Part of a small language model's weights.
Size: 9 layers, width 512, 8 heads of 64, vocabulary 8192.
Architecture: RMSNorm before each block, rotary positions, no biases in attention or MLP, untied embeddings, normalized queries and keys, capped logits.
Training: a variant of Muon for these matrices, 4269 steps.
MLP neurons of a small language model. Each row is named by its layer, matrix (gate and up: input weights) and neuron, and shows model dimensions 0-169. Each number is 128 + 32 x the weight over its row's rms, rounded and kept within 0 to 255. Numbers have three digits each. A neuron's up and down rows have the sign that makes its largest values positive.
A block is one neuron, or neurons of one layer that tend to fire together. Before each block is what it responds to, as a language model described it from the Wikipedia text at the highest values.

Description: Country and state names
L6.gate54:111093113091075088170094091069183181142053126149122097102149157127109122138121166076138105097180096124166153136112103145201122142249085139081126126143161143179128107099146199132115110082136136056131110137042089120076126152197101102140132150092091122119102135120131124188101121114097157088087193127136123143114108103121150183146091135178160076154168193097106070125082048123192139112109115106112122117151126136128183162112117163124150106143122173130161140147111094097117108137140083123156108137146129168113123148
L6.up54:135065101157176122120122148151120130121128138129155123141072145128112144151133169114103162159198135073133144145122142168125152117118094093164126152115099102160110129167095125101171190128148138121108104150121113116155124102112143094118141143102124142180158116152167113147106152119123105092111159109102147161143181150171152175085108125187162139197128154116067159108125134103144194125100191073160150124043192115133160147096102137151072131056155097184111102118102131164089165168137133091178177087137141108086083139
L6.gate224:164115139110083141152104113129127144159139152096107075097148136202162127181149133085143157072127136150110092109136121165132168116092119102048118200193118087128130096120102172099109125219108096083134179117097045149141147099062129131149135105109068159092103172133142167112166142135074153094136108146136167131053072128158119163159117063191133097131039136152076104165146116089182133126128135124119103149175151112150119127139079178112160142063161106125121122125086063154093159130232126095140095149157164168066059121
L6.up224:160107145161102185180112097136099180145123188058147100143129128158158118137129115013041107108141104115131137078185174146187181144126184073099119132163073096125113128192075167129089110127181176112109133139143108117153160137138147142105101077126130104163120113180093124124122141113160106092063177147175082111118182130185147117084150105144154101088055105091061108168126157112136131201117169153098114117201094123100078170132041145079172130112179093173043149170125099122104144131097149137143120155118090122147101112
L6.gate685:107115094065122083169121120129153076123107132132123148089094186091137171170095109067099151178098170113182170129165097159150074094122142167138146166155091147142149147149101110142169172131105141146086063115159102128156104160118147109132130171138094110190118166146109048121132143176126103146150132103085071129148143164126158164099096180141095160096152176097124139130099092147116138156145151149137084184110137144099075104172094090101124173103128123181149051200115151067069158073176128127115188151102062072161102099
L6.up685:130079141214129110093109093138083147118096092093139169150166162117127164171102103120073121172144198109106105044124182149124154100147114174139105158170123211148083166098078171141114092094136115112114083097199100155125137141135177131121098140081156089131111133151092112129151135171092129119162097177113144153111078146135133150100050127121063139130144107197105107165137098139140161135111139129145121145130130102148143147076198147117183068156161124098147104105145133140096123151125205144159062183119103157124152123
L6.gate1084:157164067147094148169134099091183047162175095096119159181120091147099172161076145114148158124162097150151172100149121077145182160138152134142100141174091203147158173100095099164046165177094176162101079150124100116154083119124066123167131103143077138151193154114113134120158071128119137140144102151149112131143050152138142179138167105122121086130059156116084145113076222117115113109111063077156101118081120141148155146102135142101194098126114134125119148151103132142162185097084090158164124090140118166120133161
L6.up1084:109153200112104152108115180115092145151125092118143095122123110119099119138172140185091127095127194082104149088113181134112070135106072151098089139110143126116157098124169114101130153148128185108134114147107090116074112076132143174068191180102142139075175108160096170151106122105108137130142114137080102106054135159098118076125155075072134161194176167035118074145120136141141072148077113169118109097142179182088182193131132121109158146158075164116088098164168131127092114099104132101097128219200098130123081198
L6.gate1506:147138109068147090124174055063123071138103123059137088102205144166118128094096113075114135083147118128186125075168131129111138186124122102102160089161112117051173124148125130127108174174130107118112148109161092191140148116118166128177099099109141125131131139162148077103177188153139115110143140118140102096124093084146168157147135129154175160122109158192120058134140068150137149131118096105161112127111106124119134149147077125158155101116078077117148120133115129133139142100172088124135195108153201123125119089
L6.up1506:132122045070113135142161074154073119222106119130139039056167110097112158133059203036159121105078145126114094137131159149173135116179175182122130128182130137149091163143164117137073137146066093129091116136133122211093135089136106104155138094126145121106123103127136125133182147187144190054119134117161080083136155144118130125193116148131115158097116167162146112134116175129169096140140159110116173181100044117095158154114124154116113109101110122104103093120125137117141132134100008115085121151123131150105174102
L6.gate1708:108150099089153055135128122153070150167113130149111180082116083177130097125111118122116081123112079207118042095120171111130100167131117171066142102143102120145059132073109099101147099134154109096143081167172099121182131118106148102163131179103172160109142177173107089094108131155171175090140141074098094154119148120153117111104147159108143127139110107113155114177087150114172168160127111139169115058142148180086102166133165129094160144148099125123123124164184153136065092148139155145141136189093099143113097047
L6.up1708:143158118075077155165109186091109080155177139206078105161065167164140124133097161105146076171132146128149100085122145082128155090128066108108085113138108135117095154170108117151054131134175105104189130107090117105178095136166124133131151088090098086158135095127134094088160133174065067127134227144126195086102151134070084150137127183063115123104131130174126106090140132149172168178145109084137124099183115160135158165119172092143089173108157179151159118112075134162139123145115122128173147151157171084039187101
L6.gate1909:164111086183119135137163094150132123163144157130098086086152120207137075133147161042141102127137106142164166155129165129132095140154119100113154115117096126097197095170137095068110153169122123111126066123108142120068120154058134113127090108116077111082146122129131059139118103125073171114113166129165123147140148093100128146135140097154177105140183150142133106139150080125178141160156163178097096143180129123128133203103142159199148121151141157142111099172147057163130156088120130095126170163107111134093097098
L6.up1909:107085084110125167121106167159127053152110125077081148119123127165175145129138066088100094147150138119192110084104142116119089152103125071088109077168100096134121065142099125089162139148108127100125137086108146119106161131104126101102119127124096155116122083091081099152148209149061170074105125124129164133049106164169083126109169120127129119147124099125072127101133079075191168123161064058147101196194103061170126169112115135106160096093097125129136066094081130093114146103174090130146102111134147186107096061
L6.gate2022:131103115173134170099140127097108129111153090082196125138133087139111182141130128146152092104126136186138097128145179109090127077121099159061069129136143085158138083171128113090125182151177097137117154112131112086114121037107111095127135126099070103090172069117086066098121071146077176083073113097137155130114145130148146131090118133110175149131108141129097151075127091097135149111090153149089138089144107095135144182190140159163169188103106183165082122094097130059188144131104165078112163094161145119068133163
L6.up2022:132103103099136150114184085183102103161153095123165147172081095150139135177154142085137115119151137127079091126145099104157108141131126110034141108139106111115184152079078133112115130099127107131203120135130088191137147130149082118141183096113160095156094153126158140167143179139100116102165104064154162189140134108139122065098123137092117182139088164136153124084136171123133119100162088092084110150065135104119120139057154187148135179146142127116081048110096096112118127114154108112161067122192147155158131078

Description: Opening quotation marks
L6.gate215:116120111122168112099135099163173075098132154048115102144133142172078099153131152101126122121190151137122134141059168148139139078255186191081093121123084132142044101135172097118096107087107099175125144107136121133124127203165117127079117154181090143127123122174145119100125150134172144102158125129159088073151099086067067109224124068140169186112124131146146122167152112113088111109097228107120103103100139165120117070136136106139161127159072111153169064117101062140055085135160152145058127104121116171118086149
L6.up215:206122116149103147137137102110170093133199105069158086136146116162072158108151135150118136106139134207192103132113158138155152100148192163068076139184083156149085103117189112112111132095151110139135085163131101086127156151162124114148109125148150165129149119125113143118177171101183150130108108102125150140129119150057156071139144094130185121127102134185137145124124106125126081154081134171092108131105120141136141135171143123141120115155095138135139066134167160187114079157111137146103129121172154165161097151
L6.gate465:054114109097174115113143119138168074122097121105145142092143183157118114131156069122059133141117117149089097092175198155132130104124179078166156129155084152067102160087060098139111064119186132168061126205142119133159136129147108122185119114153061112095076091074148111094109100119111097141160086104101175121175114044128112143128150129186110145106120152175153154134184151134107107106143153155130055156129113163148089122115081089079122125119126102068149131170154128090172092115165137190185090144119151101159137078
L6.up465:154128087131061156163098074138095103163116155134108135115093173101099124167184098153054132145147182099115166121141184074123119223162151152146145115130100091124176110135135117136113147180101129177136158119090185167208132067131104134068147129126145069061124117121106159138105154060108107165093131168153124153154096142123129158157158109148164120110123101139150140123102084112130076176140085176150143143156129151151154108174178110147128133105138106151146114089123130139119107077074129148162094126088125071138088132
L6.gate904:125135179159078162165123158164128119095083123127160149097093074124099196145097106062136108166156105093100122146175106078188060151150163127092101134157059114203149125157125109128101098125199131143099094148135122155126190118079120115151116151113057096124131092199105152080119132081207150143137098166066125111117137179157122106150103114141114146068127075051154093149059152191167126102136154131126093179144160133139125156049131099095170184134114090154131114152081131133129135149163150163136118132116097149159145140
L6.up904:072101078109116110096144173107137111106120134100113082093081178157145169105132173123132131113131177108114085075147169088141120107136120093112118083092119104177133157130145182102167180097154142137123158093119246172139137110095106101131146108105123128196110149140138091087110116133105130165083151135113106132176147068118124095114180107105145153148120135148149118149130097124193168079118134174093130161122155174127136181161148142159176146173103180098180099118186157164168113156133154116166104107150156100128108125
L6.gate1064:133099084099094124090157160102163131084144099106128089084081164132116155082153150129131187104109141178086128111129136101155172133113112133130053130102119190152112131064096151142143104083124117083070094129190131123119139108128099130108119117095128091116137102215149106145112096166128117112128156076098146141140139103102163131135135077163150105097134157122161084035140078152155146160152150102109134175123068141191120098151171105136164073099092136125134145141093110110119124113132133127102076162131083116191140166
L6.up1064:146064107166170105141137088140156071166101102113157119223137088116162106143144159105171107148096112141102165201178115187110102136131102103083158148149102156161131083136134097105113151181124102138077116103157094122112120137097087065178132065069101159136089110152143132145160111142127140111167087135201151123141167163125071074117182115110128105159162133200094121151079118075122115094169075155148140150180155136130124129178099124152155143185090138101061100165089132127133166087128144114066147087093106116077100218
L6.gate1509:103120159179150150106108089104149118120135118135149108166151194088073120083117080128120090155099134127124176131137105118102153084113126115165112144139113026121191091232112141135114126130152125168124126128185130133115163106149107137163135093082130135153094096100121106142189173142094136178086079120114158100200134137138101093165108148147127097096121141157079133115064117140134105063117145105134097117106157082137110093082166129085158079140111134145124126131099113113132142121115136131090103149131101133167131164
L6.up1509:083180147143162095140069136140154123100150117090118165081093163101158179146120137095112143179137165191040135152115144109124149057125128168149135149146148080175129083156141158099171127131179086162125167118128171186097090117086104107138139138132149123155140129199090116121153156107137102114112176168061101122138113113147143076165163126107170067164157098166158126161131075087135180113096103133167138154080122182173093105117164188092116160092140182111168114144125155138154102128126131113134106164132149117100174087
L6.gate1610:101103145086138117154151128107141127138130162107133149148141161118118175075067095184146134137154083151117188113201167127121142113112164112135160125132177153093139133095156128101117133120111150174077129140142134136091110097049084124139085088145122154095162043155114143174119166065147088181106068143147103057121143125173135169086101138142148130121115164091200128110100083156132101103168096126141078052128079154123102082185119116125203134103163128167083114191131098118166120144083130139092119109126149126155155131
L6.up1610:079089169108102171084149074094174144131147150164139150084082104133181140123143194161194067129165159170116125158083178231145108111137104133123133092137104144093143105105081145163179175151120123162152105137114153145158120154106153120153086143122143172095128163133071091149144155065095111113100148133124111128148164106127136148096151114153104165147125172165116083131113112156094150142182167060186092106105134119139104165144142148134115134073122136151077131158121109132132112138129106163094121146141175142121064116
L6.gate1717:148141165162121132098070159145125144105179128191149153103105222111122093103130056177173162146095100094157092127130097145151167107130079125108135155154141120104120130086088098128176093170142104064112049130164079146107111110134083181183116140113048180116116152105113115108163043139170134133215074139204119123150075152094149115142131154091084098093104124103128170087098109156094139143143137114134132114136171155190156119121076149156184171177169143122088063029204149130127134117182080117111138181153141171144125103
L6.up1717:156100145130081138156158137100064095105084134098077160134124116131133173132108199167067118083087150144113147132104073105114107163138120098169128118105144161125130112121161064155158105142143108104147084128099098140062146128139125148082091104118125132083089140157113174101136092075107101051124110118141120122166114134191121145105146114141133101093115147090152202143186143154196166148115119124103121113092160172099110162147135169121152189127147137088144081120108160122139116090082154147152115164148159121194112133
L6.gate1927:065163060147058113145152093102118199123130159122087143130094116128118144137139125122107151159138150108074130101128135143108166092137147141144111167113122189140097121080143141145120112104138139130197121128122117152100140109174121132131183157090096155102091083074087118143125106075127115147079162161126155143090112151152191159144138115150180151127057123137159139123165133179135133156135177196156117132141106183174053104109127160125102154112144156130080148178073090120102156109102132076127153059154136115132154095
L6.up1927:214133082124105118114125115125118143178124119130147093203134138132124174150106128161144167095130136080149106123134118130122134118110174096139140098151108135168066087127162130153115120124148150155112160146121148134138153175090066139180089105123166120136123165162125169207186097121160105139128081175148110115144133138174091177093138062126098102153106128110129166159155138152086189122148152133134136142155134154180142194104071106162145146182164126152129137171090165142194108111155134170086120141111108110068116130

Description: Word after comma
L2.gate108:176218135160203107150118080105156131143102067121144148171167112141154063200121084181105164169177133104148147105153121149177096190198152122149110145075125190167157091189137137129133078164075157156063122125129138090091088138150067132175076112112131152146132185076067073096123106126112117111141138148086118158168093166107136189142130105158153133139078143091107121106092167090148130098210170112137090132100155132153134083099100114087102120115095146141091114066097195114107108093133107135145119101139077091157123077
L2.up108:117154143112074127085064122146141161097120156159091097119116128189125145139098180171117146141094130115143155073136136114153116100103089117171149196142084113184121112106142162207097101115123133137119147126110155132131123124136120146135147038119130128160129105143095170145147152171132076112105142124115109126085126185094152150177148098122086099123114115145146179104112148117076158111099150122169141127069148141147111103123135116179122142117115113127126097124167194129111140105121086114096097159113136101187116095
L2.gate427:122131090157127116124063167135113142130122137114138152087115114126152138149108096084159150163121116129075146131177164206156094167152086134093127183092142109144136217140163163154124112113022127091143094148110080075178136143092108092147135122100064159095105122141104128092063108119136136156153169086153160171103095185081140094096188159136115148153166169140117085130153124112118107128079172072116145171125162156127117097102176146154174130137090163138127113113103108147137126140208178124097138105149118078059202088
L2.up427:117124110084119116046118144161083087147141127115123157177164096151165147095128175170147126160043150188132131124106138168193093101162106110111157112112179087112107115075173105154144113197081164116155120140110138136134113101103125138171131137158082144115078075088116190080122107131190102087167142140137105151125083062115137096136091196107056062073148131136089137117105126134101108103113139164156145128196103119154123120074123153129176141142144110084160142130112162136117186115151135160081098177142150130120093165
L2.gate468:139060158127088176146064173133146105143139139191112167122101154118117125141118156124073138135152145121117124157154127135121173100106114173083119126118084106183168206149112181148131103166184120074166115105146075168125100073115110126136147091162148123135130165169148130150107094112162135151087164121079185132132179199125098135129108105117171098148088116125123145132098174120132128122169139055104155067055108139153086085084094143144092115163164145101135171071101132106113088132125163167155143121162174104136047126
L2.up468:121130129140123139175130175129129065138138191156119129140081144147191130157131133092129142111107186106051146126099093099109146135106079174053139112153067115105172176090146160157130130067154130092141169147127124111092090138145184189155180096074108089045089155150113148171151105140125044119152150124133143170157154106073081147124149156178164109194113068110104153100106163102184122115109143182151107084061112201102134122161202115162134158154165092123085155150036133115071188155147071121122137107187096100162095153
L2.gate496:126175055166171085147125137128128108158191124115142061079136133134140082145181134169197133151146117110152125118099092116122136137101090098165129093143148103095137123141131094169136177133172160149073146129179184099081152118161087152127218120095145166144150115162168072167132195096100111152067171113075126056126122162120125110143105098076094192148149122112138102171136072120126110181141070147140105150114134110132086143131127139094113165163136169127136118152099108096148134072119130109165107078093191108150202093
L2.up496:126042118143144121094164128124113123153148108128166118081085122156118149122126075144120114147125150101089117087189126150144114085092172064118132105122099159185108138118179118158217150093129106110123147039181133124096150156155109085156160139140138201106136115089156111138119139136191150137150248134161099132158156172125130120166147124157152156164106156087069129141129159057146142153125115163109090119130166148176112111114073168103153099080134118084066107151060083179158150148114105142148031123094122121131146108
L2.gate881:131118101143120132128132122114130167125144071128172145090112084154103089165149138146143163098118110126105158102144112149105107128116117144145122135093154123128090110156149124174127146110106140099132142092120165118101127128111102110188095117158114112132150165158098108121110107153114144143132178139120120188120133183147141092090189174125145167199123137134128103157094130105138137157151171113148195130129083209112161136102091127103171093120060173099130147107142132119146147117093206132105124106119155121189100104
L2.up881:161133108181120092187158147128140090129142087100168104158122086159128135117082122144093128100171110096134137057176139134140103166153160156088083092051146144135110139154189080152115105177170138154098128075108125147090099121160118173135105107117129128139170136120149088171103097121061079168119122122149096173122103172107131112110155118123110093213085160168107113150103119103110120142121113108168165107139199158178136119142121118145137116156101135115074152083115130134147159136142155139140105152172146115148134099
L2.gate921:159097175119162151112136188073156096194133162109088057169094102141151154130116162142166120157112146081181139170033149138152142087146076066137101105145188114095173130193115135052103152163162143097090118107078171070111128126117117085112104157123133167163132182164072158111128112114128149157117082080124120120120151125124114131192177136095101130168157177176154137202168179148039139105137179190147133161122100135121107097139112141121154120193154095156108141072111152135102182134127139119169152129178143167111151138
L2.up921:163217172127173087176129197099123148155070099092108175137073099142144069046116086108127163117127170115135132182124138194138106116200066106123113144103097139126152142158111131103113150137101172092149110115085119076133126140116160140173121112171109199174102093168134119101167132147133174112116151151145163144139154187133133163124146137099126131182146177127156090166157170148099117097126185158126092160135133136099045191150107161137137149135147143160134099097084126162102109175095154117154167159221201193118109110
L2.gate1493:118044130126119123186127135106152112054131151136152088134116150117117157108104100115122148160126177135129166158149110106182087116096197169146117111084134124205104141105112127127095136114140153157089145095146065098119153127167134137145111176136140078114134141125127106106087185179119078093164140096140114152180164204144064086102146105169110151145122112161061116099133188108170107124069100160148170157125162205164101107140130105145175153137057126113125151140148086098069040148104160187142143147155181107101141130
L2.up1493:104118110158110026100049204088142143111196121126110130170165087163190173069128115134128147134165118149118070119167149067143074091116138127178129135135072157145126125089124073191156146174144168075118102057126123125094143152123134162114161119115169161086083098152105088086091167135132070156172136087063152086155153148121090128118154095130130149183166121172113142107079089086053101121156208134174158184102086159167104053086099126070152104150120160120124117143102174087150085155112115157174100090164109128121109105
L2.gate1607:175146067202124103155119134105147175142152126177110086087033152120159128149098169171090170132155148164103173094083166106113086062100154142125088061123107163131193129134118118126116108187173079136135137111107121114141116104187076117178101098157142136119091074165106111155135127155137127145115123076110137127097122129157123090111128129124179071105129114077108107177074061108149166084118115039189120092126118128148141062113146096182114087127122096057115134136121092099154107136168129146133127152097142154135182104
L2.up1607:123155133145143131081092127131113094150097127141105142020105079110072131103113177130100135139115134163100112115154155165129163117133108144100171145111121114189170167093101140128091172139148080142095123153136166112105129158086113114128106117095101155137135099097105132097123153105157111146091142160152131153105089182153142140160157104063096140117098147194110128134105098113140107067108091122135158127157136127157109141050168114119132195162224116099148067148119122121112173092112142088145134146077133108152061075

Description: Early fragments after capitals
L5.gate360:178072102118161119171090106150126138143132129089166145167137083114158092144163107118112170092102166128147126153168081083171206153106147196131075076155066074149121085160147094169150140126165156099134111076147110091202137117130118181084113116141162143165108135104121145068123133139160133084162165150095126112163159161118099116150148107143086126145109141140138105096132113126144105156120128177151108144127143059128161121173139151187123184120095153095109093139155098145113121165055108140168127151183096124180161122
L5.up360:131136153141155058150153135194127154117193108159107063087105130066105086141121176161070158207145147170158147084135081151147142165059122118157105142111141130120068087133138179197128124154120117049159115113107155088140132137083138084165160087085151115107119101113147181090154177126147134156114147113160092157135114146163093145099091116117152083135127146110110134133163168105119131150115135196167094114125178131091106152083107105128131127138140105140171126146108119175119135147072103183147100086164166161115087161

Description: Place-name endings
L5.gate1233:154155132139159120160071130083173177165111140122116053174188155096169187210126132092159133074136103080138135099080081170133147141125132118075127151160127106179107145110154163107104124158186105076145149141093083163111156139085102147126134130145125138074149129182151098102164134087082140135124144133156105154061097177205123178128105105167160161123081140180143105149086068063202120132127107107108131173209139133203082146110108168140141114160128143125178119113119083105098137093121157100180135105143093064119093080
L5.up1233:149117116160132156141106105121151182126074129097084108134180135133152143086103111090150152119135148154134148130126112120149136153149141166066141129142206177152127105094133158107111149178180115088182187159078113085062145111163090120191153143089131123073132105140141112153232163108073108103135071181114113144101100156189140132122107127209161093152136164119163108094119072082202085126128118130118119120105083117128121197116154139132185138140100150104153116069109111132119133055116123163109137131170093142107082144